config = dict(
    n_layer=14,
    d_model=320,
    n_head=5,
    n_kv_head=5,
    head_dim=64,
    d_mlp=1280,
    vocab_size=16384,
    activation='gelu',
    norm='layernorm',
    norm_place='pre',
    norm_eps=1e-05,
    positions='alibi',
    qk_norm=False,
    attn_scale=0.125,
    bias='all',
    tie_embeddings=True,
    parallel_block=False,
    init='normal',
    init_std_qkv=0.0273,
    init_std_o=0.0273,
    init_std_up=0.0273,
    init_std_down=0.0137,
    optimizer='muon_variant',
    lr=0.00161,
    lr_mult_o=0.875,
    beta1=0.9,
    lr_head=0.00906,
    warmup_steps=200,
    schedule='wsd',
    decay_fraction=0.821,
    decay_shape='linear',
    final_lr_fraction=0.0,
    batch_tokens=262144,
    seq_len=512,
    doc_mask=True,
    train_tokens=1312000000,
    steps=5005,
    dataset='wikipedia_en',
)
MLP neurons of a small language model. Each row is named by its layer, matrix (up: input weights; down: output weights) and neuron, and shows model dimensions 96-223. Each number is 50 + 10 x the weight over its row's rms, rounded and kept within 0 to 99.
After each neuron's rows, "fires on" lists the tokens most often at its 100 highest values on Wikipedia text that the model never trained on.

L9.up216:38 54 62 63 60 39 50 50 41 32 56 62 61 52 57 33 43 33 55 34 43 54 45 42 48 50 41 45 30 53 36 48 55 55 41 49 62 46 47 61 42 59 59 63 30 45 46 48 48 57 56 66 52 55 35 41 43 71 52 23 48 51 55 22 40 47 55 38 64 43 39 29 47 56 56 27 59 61 35 64 55 50 45 47 66 45 63 43 38 58 54 40 49 57 42 54 40 58 54 46 53 51 45 53 42 48 49 50 40 44 56 46 52 50 68 25 66 56 50 61 57 61 34 54 55 65 56 60
L9.down216:46 49 54 40 37 37 54 43 52 50 72 44 46 71 52 48 52 51 33 58 47 42 51 50 68 49 42 52 54 50 45 52 65 37 39 41 42 43 56 38 27 53 47 66 43 52 46 63 58 47 38 44 65 71 55 39 61 61 56 54 63 47 63 51 65 39 38 43 50 50 53 45 49 56 40 71 45 45 49 61 38 50 41 64 35 56 48 47 49 48 46 60 52 50 49 59 48 59 49 57 54 53 47 33 59 63 56 57 55 57 59 51 65 41 60 33 30 34 46 52 52 35 68 43 63 58 34 35
fires on: " an", "3", "2", " children", " |", " t"

L2.up576:60 55 55 56 52 40 41 43 63 37 55 39 47 63 49 37 40 45 54 40 51 45 59 53 59 54 61 53 28 65 53 54 47 57 47 35 60 43 54 53 48 47 53 47 44 57 62 60 35 48 56 38 20 45 53 46 55 47 35 43 68 45 45 42 49 61 48 54 42 43 45 54 55 54 44 59 54 54 65 54 61 53 45 68 53 57 61 69 46 47 38 33 70 63 47 47 62 52 52 34 51 43 56 50 46 45 58 58 30 40 63 64 40 43 39 42 65 38 34 65 37 64 67 53 42 38 58 49
L2.down576:41 38 43 55 42 41 51 51 46 64 40 54 55 40 45 63 58 49 45 40 41 59 37 45 44 43 44 44 71 34 42 51 43 57 62 59 41 46 49 47 58 50 45 59 49 44 46 50 35 64 53 60 76 66 63 55 56 63 65 40 43 63 47 62 55 49 41 30 50 55 55 41 47 51 59 39 54 39 57 45 32 60 70 43 34 32 47 42 49 60 53 59 53 42 54 53 41 60 32 57 39 58 40 36 61 48 48 41 54 62 39 41 55 49 69 60 48 62 84 36 53 32 35 49 41 46 51 43
fires on: "-", "\"", " day"

L11.up359:43 36 54 31 46 57 71 59 58 32 50 53 33 44 62 53 41 45 37 41 44 50 57 60 38 71 40 38 70 55 47 57 37 49 47 43 54 53 60 31 71 36 58 37 48 56 51 47 33 55 54 44 45 49 47 49 47 42 54 49 53 30 42 65 38 61 56 60 66 57 38 46 57 57 57 48 45 39 49 63 45 57 37 55 47 48 54 41 41 58 50 54 41 41 44 85 39 60 56 48 45 49 50 42 56 50 38 42 42 70 50 58 61 48 42 44 41 45 47 51 56 42 47 39 54 60 68 35
L11.down359:48 44 35 65 55 61 48 63 52 33 60 68 44 49 37 76 46 47 56 36 54 43 39 40 66 45 79 63 42 55 45 40 44 34 33 42 39 43 63 56 55 61 53 65 48 61 43 44 61 45 54 42 68 46 52 39 52 62 59 39 73 63 45 45 49 67 50 61 67 27 53 31 58 50 51 56 56 60 60 45 64 39 30 46 44 49 35 56 63 59 42 52 47 61 56 44 49 61 53 53 40 43 27 45 40 62 64 34 45 37 34 66 34 66 49 46 35 52 47 43 39 58 50 50 40 50 56 46
fires on: " an", "An", "o"

L10.up1096:67 52 37 33 44 51 51 50 48 51 57 67 38 29 47 54 49 45 47 57 63 61 36 56 59 54 38 40 39 46 53 43 55 74 55 34 49 44 34 46 51 53 44 38 52 49 67 58 36 62 53 43 59 56 45 30 57 33 50 53 54 48 54 46 42 50 45 58 58 61 27 34 58 46 38 30 67 44 67 56 54 58 32 55 52 49 77 55 49 48 61 63 53 60 49 60 49 56 51 62 37 51 48 35 43 37 47 65 47 54 40 50 44 36 40 56 44 45 62 70 50 48 29 44 45 52 65 42
L10.down1096:50 57 38 52 33 56 47 43 49 44 49 50 28 37 48 57 45 34 42 40 48 54 50 55 35 43 55 52 51 46 49 47 57 52 49 52 52 38 67 36 69 72 44 51 42 50 45 57 50 47 31 44 61 41 60 49 46 46 52 41 62 37 61 59 56 53 24 62 51 57 51 60 35 54 50 68 25 34 35 42 45 54 52 33 64 56 53 42 59 64 60 52 38 47 51 48 30 33 44 53 42 55 45 65 61 59 37 62 42 65 40 45 43 61 51 57 64 48 58 63 47 47 51 52 69 39 38 44
fires on: " an", " ", ".", " An", "an"

L7.up285:46 36 65 47 56 59 54 43 53 51 55 63 45 39 47 28 55 46 50 57 43 54 62 46 45 54 56 60 52 43 38 39 59 53 41 45 48 38 60 45 57 52 49 46 54 43 31 39 76 42 58 51 52 54 35 47 35 31 42 62 61 54 47 41 42 53 38 65 27 48 45 59 54 44 42 66 41 43 46 59 58 42 70 39 58 44 55 32 47 44 31 38 49 37 49 54 41 55 40 37 56 57 47 51 66 65 42 63 46 43 36 49 55 52 57 56 54 59 54 68 54 73 45 37 58 64 58 54
L7.down285:59 67 58 44 35 42 37 47 56 49 60 58 56 44 31 58 26 35 45 40 56 46 52 59 44 42 43 47 52 60 66 59 67 53 26 55 50 59 46 78 52 56 58 64 53 56 50 71 28 51 34 51 35 43 59 84 65 44 58 35 26 59 66 49 57 42 50 47 49 54 44 36 54 53 45 31 53 58 62 42 36 70 57 41 46 38 48 56 51 40 54 46 46 54 38 44 45 51 46 62 50 48 59 35 46 48 50 39 63 39 55 51 49 64 60 50 45 66 45 33 53 40 39 43 22 51 36 44
fires on: "s", "9", "7", " season", "5", "ch"

L11.up534:48 48 63 29 52 40 61 54 32 44 41 45 31 56 66 62 45 32 51 48 50 77 55 46 24 59 54 51 66 57 37 42 48 54 35 46 39 56 52 41 51 54 37 67 57 55 50 55 60 63 54 39 53 58 58 32 44 44 56 33 64 69 40 34 58 37 53 37 51 48 41 27 57 56 37 50 35 56 28 42 50 55 29 59 41 58 65 40 39 49 46 57 52 47 66 41 52 51 42 46 51 53 56 51 53 57 43 65 63 60 55 44 54 62 58 54 38 51 37 43 66 58 47 50 46 43 52 32
L11.down534:64 47 57 65 34 48 41 51 44 71 46 42 67 65 30 54 62 59 38 43 62 45 37 56 73 55 64 60 45 32 58 53 57 57 64 57 53 34 60 48 50 54 67 54 57 45 60 44 32 47 64 52 50 37 61 62 50 51 51 54 51 57 30 46 57 62 46 68 49 50 47 57 41 57 55 57 49 38 56 34 62 57 53 38 45 61 54 58 47 56 62 60 61 46 44 70 33 55 42 39 44 62 48 46 41 58 49 27 44 41 47 45 48 61 51 34 56 52 64 49 34 55 42 53 54 53 28 60
fires on: ".\n\n", ".", "|"

L10.up983:42 27 46 34 42 38 47 53 37 69 52 43 60 73 51 55 42 30 45 46 56 48 42 49 48 50 57 47 53 49 50 38 37 57 53 48 46 54 58 55 43 51 62 44 51 23 17 35 60 55 51 43 57 53 34 57 39 49 50 46 59 47 66 54 52 54 49 57 39 55 46 47 53 44 46 56 48 57 33 43 58 45 50 46 40 44 53 35 50 59 52 38 70 54 48 71 49 45 49 50 36 53 53 66 47 59 55 56 50 58 46 50 53 62 28 38 40 36 60 40 53 40 41 51 21 40 42 35
L10.down983:46 42 47 59 64 59 50 61 45 39 51 62 45 62 34 56 58 56 38 49 36 51 57 50 67 56 41 35 52 43 59 40 39 71 46 56 65 52 52 47 45 54 33 65 45 72 62 62 55 51 58 58 61 44 50 44 50 55 53 45 34 49 45 48 42 25 58 39 43 47 45 62 36 45 54 37 36 39 47 60 47 47 71 60 62 75 39 38 36 55 38 60 48 50 51 53 43 43 62 41 43 51 56 73 41 50 69 55 47 47 52 55 56 53 68 46 49 59 63 64 39 47 51 24 46 42 67 49
fires on: " ", " |", " $", ","

L2.up664:36 56 43 47 55 57 64 40 32 41 63 43 44 56 50 38 37 38 37 67 58 45 57 65 48 43 67 51 45 62 52 56 55 28 51 29 37 54 38 37 58 47 61 32 47 52 51 55 46 42 60 45 49 65 49 35 42 50 43 41 34 35 44 59 54 59 59 53 53 54 56 42 61 62 56 49 51 44 70 49 45 43 50 63 32 55 52 51 44 51 53 50 56 54 63 52 45 46 53 52 55 38 55 46 63 66 63 52 42 45 43 46 44 33 58 40 54 27 64 66 43 47 68 52 45 61 56 52
L2.down664:52 76 55 61 40 37 38 58 52 43 51 44 59 41 43 48 54 52 52 47 36 44 58 28 53 49 46 50 42 49 52 55 45 62 63 64 70 50 56 60 35 53 47 58 46 43 59 43 39 62 52 45 50 31 63 49 67 42 56 59 72 55 60 48 60 50 47 63 39 54 43 48 34 44 59 50 51 43 46 46 45 44 61 55 35 43 59 48 28 39 48 44 65 44 53 49 67 43 57 56 33 59 38 40 42 35 34 49 48 44 57 58 50 55 39 57 58 70 45 38 49 42 46 58 57 64 56 50
fires on: "-", ".", "on", "ones", " \"", " touring"

L7.up140:53 50 58 47 51 45 45 72 63 59 58 49 35 47 56 53 47 41 54 60 37 45 53 64 48 65 43 51 62 54 39 68 56 34 49 43 52 43 47 51 49 46 63 40 50 59 39 48 33 48 56 30 42 37 41 34 53 40 36 46 47 64 60 53 54 60 71 78 56 38 37 39 32 36 56 66 31 48 40 68 60 58 49 57 43 58 56 47 54 53 30 35 31 38 62 43 48 52 52 58 43 54 65 56 26 57 55 51 55 45 41 52 67 45 55 40 42 49 55 43 50 34 45 44 56 43 34 33
L7.down140:40 53 51 49 68 54 34 31 38 54 43 45 56 50 35 49 56 69 42 57 62 46 37 43 47 55 40 49 37 57 57 31 42 59 48 48 57 59 40 60 49 42 57 43 45 34 63 67 51 68 32 50 60 62 47 55 24 47 44 46 46 33 29 50 38 43 59 52 52 58 63 58 58 47 42 43 60 46 57 39 63 37 59 50 68 52 41 70 54 43 67 71 52 48 51 49 60 69 40 36 40 40 45 41 48 61 47 43 63 57 42 48 42 61 46 59 50 50 50 55 56 65 67 61 51 45 54 52
fires on: ".", " of", ":", " as"

L7.up576:32 44 53 41 41 57 48 23 71 52 53 56 48 60 75 57 42 37 60 51 52 50 65 50 54 54 31 51 53 61 47 57 48 61 39 57 53 50 48 41 64 57 53 29 55 47 41 36 50 51 65 50 53 57 57 54 47 61 50 53 50 57 55 69 49 33 44 55 73 52 57 60 72 36 45 52 57 55 20 39 47 53 61 57 47 58 58 46 43 44 48 54 48 56 48 40 42 48 53 66 71 36 39 71 66 42 51 49 40 53 35 29 41 48 43 42 31 65 50 62 57 54 55 42 58 40 56 53
L7.down576:53 67 63 58 48 51 47 59 52 35 52 44 55 51 29 58 66 37 48 43 40 62 43 61 43 62 59 47 40 30 53 25 38 34 57 47 51 49 51 63 29 55 58 70 46 47 48 59 44 41 45 48 40 49 34 42 50 45 65 49 57 52 41 36 51 56 46 54 25 42 32 52 34 43 51 40 46 43 65 65 51 40 53 34 61 46 39 63 46 47 70 40 40 60 41 61 78 43 56 40 33 60 59 37 46 49 56 49 44 41 53 60 68 49 41 72 54 46 57 40 35 42 56 44 39 58 51 43
fires on: " to", " as", " by", " began", " and"

L10.up1044:39 52 56 25 56 33 59 65 61 42 55 59 52 30 55 76 63 54 20 42 56 34 62 44 45 40 51 47 36 59 44 65 50 64 51 62 51 47 55 53 40 55 49 41 72 43 69 45 49 53 48 48 45 50 52 42 53 54 37 49 54 56 58 55 40 47 36 45 44 45 50 44 52 52 55 56 49 48 46 47 53 60 49 56 50 63 44 42 17 62 59 49 42 50 35 61 61 54 63 53 49 48 66 46 53 55 60 52 33 53 45 46 49 47 47 48 57 47 43 65 59 34 62 60 83 60 61 32
L10.down1044:50 49 28 49 47 47 55 56 37 51 50 46 53 44 39 42 68 56 51 53 51 47 49 55 54 53 53 52 55 48 51 40 50 29 40 34 43 54 56 59 65 71 52 58 44 40 70 55 56 40 48 31 53 46 78 39 46 55 54 27 65 42 49 46 52 70 59 36 59 44 54 64 55 48 61 35 52 61 29 70 57 44 63 53 52 35 29 30 49 48 45 66 59 41 56 58 45 46 44 44 49 34 44 54 38 44 44 61 52 33 37 55 64 70 36 47 41 54 40 45 54 59 51 60 55 49 56 45
fires on: " an", " most", " ch"

L9.up37:33 37 50 49 47 37 44 52 42 44 44 36 68 44 56 59 38 55 50 29 27 63 57 53 39 39 39 47 27 53 50 60 38 39 64 43 50 58 47 39 51 61 32 55 70 48 56 47 40 67 75 46 53 52 53 62 47 57 69 59 54 60 48 50 42 52 50 49 45 41 43 41 60 70 34 43 51 45 46 60 54 49 71 70 52 36 48 37 42 51 48 62 48 71 56 70 45 48 52 34 53 39 56 34 63 52 61 38 61 78 61 46 41 58 50 58 44 44 52 47 63 47 44 39 54 58 57 54
L9.down37:58 44 51 69 54 48 48 56 43 34 57 66 48 61 60 49 70 33 52 58 55 49 33 45 55 61 65 47 59 62 40 35 38 50 50 51 38 39 35 45 45 45 48 43 42 46 43 62 46 52 24 56 37 61 61 54 60 53 47 53 64 42 41 57 65 49 46 51 40 43 60 43 61 35 56 36 48 45 60 60 31 41 39 51 51 50 48 72 59 54 55 34 47 48 36 50 40 53 46 38 40 50 47 53 48 68 51 48 37 35 64 36 38 46 54 59 36 37 70 50 41 55 37 46 53 54 47 49
fires on: " \"", "-", " “", "2"

L7.up1079:44 17 58 34 51 46 50 59 63 43 58 46 54 56 43 68 49 34 43 43 38 50 52 59 49 60 44 30 48 54 42 50 37 43 58 61 59 53 46 47 42 35 48 49 35 46 63 51 52 64 30 50 63 51 63 57 61 40 50 48 46 52 34 62 63 57 44 51 60 45 37 46 39 46 57 61 40 40 51 49 46 49 46 59 48 51 44 53 50 54 50 46 62 48 46 46 47 56 54 34 59 36 63 47 44 52 42 57 59 61 43 54 48 41 43 58 46 34 59 42 62 48 43 43 40 50 56 55
L7.down1079:37 70 57 43 67 59 56 36 37 45 60 53 62 43 47 59 64 54 36 39 52 37 77 29 40 41 58 40 62 55 53 47 57 60 51 41 43 46 46 43 57 44 39 49 51 41 32 51 52 51 62 44 45 27 30 61 42 54 49 50 43 43 44 33 39 44 67 55 66 71 58 51 49 53 42 47 64 66 62 31 60 60 66 44 47 54 54 61 63 43 44 55 70 39 36 45 51 61 47 51 55 50 48 54 56 52 51 53 30 49 55 51 35 59 45 55 48 48 37 36 39 68 45 32 48 60 61 41
fires on: " as", " due", " is", " mid"

L7.up113:63 45 60 71 48 42 48 44 54 56 68 78 42 54 43 50 36 40 49 57 46 39 58 49 55 36 50 47 63 43 61 78 40 51 35 34 53 51 41 49 71 44 41 46 45 27 52 57 38 42 58 66 50 41 57 48 37 47 50 50 48 42 37 51 60 49 35 47 43 56 44 65 52 52 53 39 49 44 43 58 48 34 72 63 52 36 42 46 67 40 47 63 52 36 34 60 46 40 68 30 53 34 61 67 50 32 28 43 42 42 37 43 52 58 62 47 38 40 65 64 56 39 49 57 37 59 49 55
L7.down113:39 49 45 37 57 65 62 60 41 59 45 46 54 30 50 57 48 55 43 47 55 60 53 49 39 49 44 37 47 45 45 43 48 63 58 45 41 45 51 47 33 63 52 57 56 56 59 44 49 53 45 38 53 56 49 48 28 41 53 47 55 53 55 42 40 39 78 61 43 60 54 52 43 50 48 56 58 64 52 37 71 45 36 51 50 62 55 39 41 45 28 48 27 75 52 45 26 58 41 59 47 63 36 51 51 64 52 51 38 59 66 56 41 50 35 42 53 44 51 51 62 57 43 59 61 33 53 54
fires on: ":", " |", "\n", ","

L9.up982:43 47 38 44 42 49 45 51 40 24 39 39 61 42 64 47 59 54 43 53 46 30 52 65 57 44 27 50 47 52 27 67 41 52 57 44 52 60 53 44 64 71 47 52 52 53 31 42 53 42 51 34 52 48 51 32 50 42 41 42 54 73 44 24 39 50 48 57 65 43 66 45 46 54 51 37 62 55 49 54 56 50 53 45 48 43 45 61 47 59 47 33 27 40 51 47 62 47 64 56 46 59 43 63 45 42 48 48 37 55 36 66 41 61 51 60 68 40 47 43 54 50 39 63 78 50 43 70
L9.down982:59 43 56 41 33 49 51 44 40 61 62 60 43 45 49 44 42 33 51 44 48 31 31 50 58 45 50 44 68 32 54 35 37 39 44 39 48 41 40 39 41 43 63 57 56 49 56 50 63 65 61 58 43 49 43 61 53 54 60 42 61 48 52 47 64 60 62 40 34 45 39 63 62 54 44 62 59 39 54 51 60 36 50 62 52 58 60 55 51 42 68 54 51 55 50 45 59 44 59 32 55 47 48 35 54 53 59 60 45 48 57 51 54 53 55 26 51 58 55 63 40 45 44 68 47 49 69 30
fires on: "2", "4", "6", "3", " March", " ch"

L3.up835:41 45 56 57 50 51 36 64 55 62 50 67 43 60 42 46 54 59 58 61 60 40 59 38 55 25 48 36 24 53 52 45 73 36 53 66 63 56 43 55 59 55 61 37 57 51 60 54 73 46 48 53 47 35 55 62 40 55 40 46 49 53 49 52 44 53 42 51 65 52 49 40 57 42 37 59 46 58 47 62 54 49 52 62 42 45 62 54 38 41 48 63 56 44 44 50 33 57 40 36 70 50 56 64 53 27 44 49 35 55 53 36 56 49 71 45 48 60 50 44 74 45 47 47 49 51 37 52
L3.down835:65 56 55 35 55 43 61 40 44 32 45 49 58 38 51 50 46 54 46 51 51 63 51 49 47 71 52 40 49 65 46 40 30 67 45 38 39 40 63 64 44 48 39 57 48 53 49 62 46 55 50 57 57 54 38 60 42 40 46 72 59 60 48 39 51 45 52 56 42 48 55 53 49 38 53 51 34 55 64 54 41 60 39 48 54 58 40 46 67 48 68 44 50 53 56 65 56 52 49 74 36 67 54 46 52 58 37 32 52 45 38 37 38 58 27 53 59 37 48 47 35 69 52 45 60 41 56 59
fires on: " |", "ung", "loan", " before", "his", ","

L11.up598:69 39 56 45 42 37 36 53 69 52 38 40 54 68 51 43 48 35 51 65 43 50 72 51 39 53 45 36 60 55 40 59 42 47 56 35 41 39 57 47 60 51 36 55 58 50 57 48 61 30 53 57 58 47 44 59 25 49 65 31 53 45 42 28 57 44 62 34 45 54 63 27 54 43 48 42 60 59 40 52 38 53 53 51 28 55 46 60 58 60 57 56 38 35 70 51 51 45 54 31 51 59 47 38 47 41 67 54 50 43 58 42 35 51 52 60 54 56 42 43 60 50 61 48 65 59 56 55
L11.down598:42 51 23 66 55 58 46 46 48 67 64 62 46 43 70 50 35 48 44 49 53 33 51 49 63 55 54 55 37 52 69 50 66 62 45 44 50 69 29 57 46 59 49 36 53 42 56 58 45 60 47 36 63 42 55 56 50 54 35 59 34 40 33 52 40 56 60 47 55 46 33 72 60 41 42 48 53 32 53 61 50 47 44 49 65 55 63 57 30 35 47 50 53 45 46 54 50 38 51 54 59 54 30 33 48 49 49 46 45 55 30 45 29 51 54 41 37 58 57 67 42 41 40 50 51 41 55 33
fires on: ".\n\n", "."

L3.up797:44 65 61 50 26 60 40 60 68 72 58 44 48 55 45 51 46 55 40 44 69 42 48 62 41 52 51 40 57 59 39 46 52 47 73 64 52 55 52 59 56 53 47 68 56 40 52 52 48 36 62 37 40 61 40 46 31 51 62 52 55 51 40 47 59 51 42 51 69 43 51 41 57 36 48 52 38 46 44 52 62 47 50 47 49 51 53 56 46 59 32 75 45 52 49 46 37 43 50 40 52 48 42 58 46 76 57 34 38 52 40 48 50 48 51 56 56 34 29 64 61 49 58 48 50 46 74 56
L3.down797:49 41 32 48 59 47 47 58 22 39 38 57 46 33 56 62 36 54 49 52 39 46 43 31 57 46 41 45 60 44 52 51 56 53 25 33 53 52 52 36 52 59 42 46 46 41 53 41 56 51 39 50 56 52 50 62 63 41 54 58 54 46 44 71 48 42 49 54 33 46 61 61 60 56 49 38 52 45 34 50 49 55 54 64 39 43 45 51 52 44 60 42 62 53 43 55 50 63 58 55 50 45 54 46 58 41 40 59 61 42 71 61 63 50 46 45 58 51 76 42 37 35 42 43 49 54 49 48
fires on: " |", "res", "an", " ", " (", "ut"

L2.up951:33 50 65 40 50 50 46 70 45 70 60 61 47 65 44 39 41 42 47 56 37 57 65 68 40 61 50 56 40 46 45 47 37 27 47 41 39 39 45 51 50 52 42 50 31 68 57 64 48 44 36 68 45 48 53 47 55 29 48 63 52 57 27 42 51 59 57 37 43 52 56 52 52 49 54 59 41 57 46 42 58 54 53 56 25 53 67 46 49 41 41 57 65 49 55 57 43 64 35 52 67 35 42 56 57 40 46 54 59 35 35 59 56 49 54 53 58 57 46 63 48 36 50 52 57 54 49 47
L2.down951:43 54 48 65 49 50 48 25 62 48 43 49 56 38 62 55 60 54 47 45 63 51 54 30 53 40 31 43 48 56 62 53 56 44 53 50 67 45 48 41 48 38 55 54 49 53 43 46 51 56 68 42 59 36 42 62 50 48 44 49 34 54 62 58 32 39 45 71 60 57 64 48 49 31 49 52 52 54 40 62 36 36 60 47 63 56 44 71 49 49 68 61 33 43 47 60 53 60 54 54 42 60 52 55 34 56 55 51 56 59 53 39 33 62 46 36 46 36 56 44 53 63 59 46 50 44 55 64
fires on: ".", " as", " amount"

L7.up522:42 55 56 59 46 55 50 58 53 54 46 49 42 62 51 47 42 59 56 62 70 52 38 40 54 36 46 32 57 47 44 50 50 43 46 62 57 47 45 62 63 45 67 38 62 54 50 47 60 47 32 38 50 45 58 53 35 44 45 41 67 61 43 47 37 34 55 68 51 52 21 54 50 32 31 42 63 62 47 55 66 45 52 47 35 57 57 40 36 59 47 39 55 67 61 67 46 57 48 29 37 57 63 59 54 42 35 60 60 36 50 61 72 44 53 54 39 35 73 62 46 32 43 51 44 51 55 35
L7.down522:57 51 41 42 63 38 63 38 44 53 52 47 25 44 54 62 61 54 39 36 44 49 52 56 50 55 47 39 33 53 58 45 49 51 47 38 52 49 41 46 46 47 17 70 50 60 46 55 39 59 52 60 64 62 50 47 48 49 53 61 36 48 62 45 55 56 53 43 44 40 59 42 51 76 81 64 45 51 46 46 44 59 41 46 62 49 43 44 45 41 50 59 37 63 43 39 40 47 50 66 56 39 47 63 51 54 68 43 47 59 55 45 38 70 54 61 64 44 55 56 48 61 46 50 65 43 43 62
fires on: ",", "."

L3.up1193:50 65 49 46 55 51 43 41 55 62 39 59 55 68 55 55 43 49 55 60 52 47 51 51 45 64 51 47 57 36 62 44 61 56 43 40 58 50 52 51 49 27 35 70 52 43 49 50 65 51 46 53 43 50 47 45 53 52 34 54 47 57 48 53 38 69 53 56 54 46 27 31 64 38 58 70 56 48 41 65 62 77 45 64 51 45 43 40 49 41 38 51 58 58 61 56 48 46 49 59 39 42 47 44 55 51 39 51 65 50 46 50 46 46 49 43 42 39 62 45 44 50 53 43 57 41 54 37
L3.down1193:46 33 31 43 55 42 51 51 48 45 69 33 69 35 60 36 54 60 40 43 52 58 46 40 52 35 53 52 60 55 50 56 57 59 41 53 42 77 46 44 54 46 51 39 47 54 42 45 31 47 50 36 62 51 56 54 37 41 58 45 46 46 72 57 63 39 57 70 42 42 62 42 33 48 29 38 57 53 46 40 41 41 35 28 66 54 44 58 40 41 54 52 40 45 49 54 42 53 52 52 46 55 66 56 46 52 50 60 42 63 68 57 47 60 48 53 27 66 43 43 47 51 53 80 38 53 48 63
fires on: " by", " of", " as", " Al", "al"

L10.up932:42 35 67 56 48 61 40 50 39 68 60 43 48 53 53 63 45 47 56 33 34 51 57 53 45 59 75 64 47 51 44 45 49 38 51 48 39 62 44 50 54 48 64 53 46 49 32 39 44 45 44 58 50 29 63 55 52 38 48 51 48 56 45 50 44 51 53 41 54 62 47 49 64 44 63 58 45 60 46 62 56 51 62 49 41 36 62 53 66 37 50 58 54 42 45 44 37 24 54 45 67 55 53 66 34 42 38 49 40 35 40 45 59 53 59 41 70 38 49 42 66 29 68 62 55 36 48 44
L10.down932:52 58 38 58 29 75 61 59 45 41 61 48 57 59 39 50 47 39 34 59 55 45 40 49 68 44 36 43 54 70 48 33 35 53 46 45 52 40 69 40 46 46 37 53 53 52 65 39 45 50 61 57 54 63 64 45 51 57 58 53 49 55 47 32 62 68 56 65 43 34 46 57 44 37 56 33 54 32 57 41 34 49 46 37 53 50 32 51 44 53 31 37 49 52 46 61 47 52 43 66 40 57 56 61 48 70 61 39 50 56 48 56 36 43 40 68 32 52 55 63 46 49 55 50 52 59 51 61
fires on: ".", " o", " and", "m", " m", " g"

L2.up240:54 37 55 44 59 54 58 60 57 47 47 68 52 56 44 42 57 56 68 58 57 50 39 42 43 38 43 55 28 37 59 52 50 58 57 40 59 43 56 58 46 26 45 49 48 47 36 47 50 75 36 46 48 50 42 75 66 42 49 55 60 65 53 80 57 56 48 53 65 42 56 58 65 36 50 25 62 48 54 61 56 42 49 44 55 52 55 44 36 50 58 50 58 63 52 60 48 58 26 43 56 48 45 57 66 38 59 59 43 33 50 48 57 39 70 58 41 53 44 45 56 69 47 56 55 57 49 43
L2.down240:37 49 38 58 53 46 51 45 50 55 51 37 33 60 51 60 49 35 33 32 36 53 50 52 66 50 51 38 58 64 50 49 45 39 45 60 50 49 46 52 54 72 53 55 56 44 60 53 51 36 77 42 47 39 57 32 36 59 49 54 43 40 47 35 48 39 52 41 41 66 41 52 43 62 50 59 39 52 36 46 51 44 63 46 54 53 49 63 59 56 51 41 36 57 46 44 45 42 60 51 42 58 48 49 38 50 50 36 64 64 54 53 61 63 35 32 55 46 55 59 46 40 43 42 49 41 47 73
fires on: "c", "out", " back", "-out", " −", "ric"

L10.up942:49 51 63 66 55 43 41 46 47 47 56 47 42 47 34 47 65 62 59 51 47 46 38 51 49 44 31 64 30 52 51 57 61 53 35 47 58 30 52 32 52 51 38 44 64 33 61 55 40 75 55 51 56 45 50 69 72 50 49 45 71 51 41 48 60 50 72 57 51 43 47 60 64 42 53 44 58 40 47 71 60 52 45 41 57 46 59 33 52 39 55 46 49 60 48 46 40 66 52 51 59 52 55 17 40 50 36 56 53 41 57 57 31 55 43 63 65 49 45 60 67 43 53 44 65 44 70 56
L10.down942:46 55 31 37 45 59 51 57 64 54 44 53 73 50 21 61 52 64 44 37 54 47 54 60 48 39 60 27 56 66 50 47 35 46 47 46 45 56 40 54 47 37 52 65 42 63 34 61 44 51 54 54 64 64 52 34 26 59 69 39 39 44 40 69 53 48 39 44 57 54 55 42 48 54 44 46 52 52 55 37 41 51 53 57 51 35 59 73 60 72 43 46 62 54 45 42 44 43 41 67 56 47 57 63 54 55 58 25 64 71 52 37 55 59 55 51 48 47 47 50 47 35 39 55 49 37 29 50
fires on: " Z", "-", " J", "Z", "S", " A"

L9.up953:59 45 60 43 47 36 51 72 33 39 38 56 48 66 49 39 59 62 65 59 52 46 57 47 60 39 41 61 57 45 65 32 54 40 52 42 42 39 38 51 63 38 41 56 57 43 53 54 67 42 62 60 57 68 53 56 49 37 46 52 58 50 53 29 55 45 59 63 57 29 55 36 69 42 44 54 41 48 48 65 46 58 60 55 61 55 55 19 53 55 59 31 40 63 35 70 36 58 47 62 54 45 53 52 57 68 60 61 40 54 35 38 48 45 70 39 47 44 68 45 53 51 37 53 46 53 45 55
L9.down953:44 69 14 59 48 59 50 40 59 51 57 45 61 46 42 51 41 23 21 53 48 38 35 55 47 66 48 43 50 66 42 69 50 68 43 60 50 49 49 58 48 48 53 58 48 68 57 49 57 51 37 48 47 52 53 36 40 46 59 41 39 47 58 42 41 55 38 31 36 63 49 56 49 64 48 41 66 59 50 36 61 47 37 51 51 29 59 60 58 49 51 62 67 36 59 40 55 53 62 31 49 47 57 43 40 36 55 46 44 60 41 44 43 49 59 60 39 51 48 80 62 44 54 46 57 54 53 57
fires on: "1", "2", "9", "7", "5"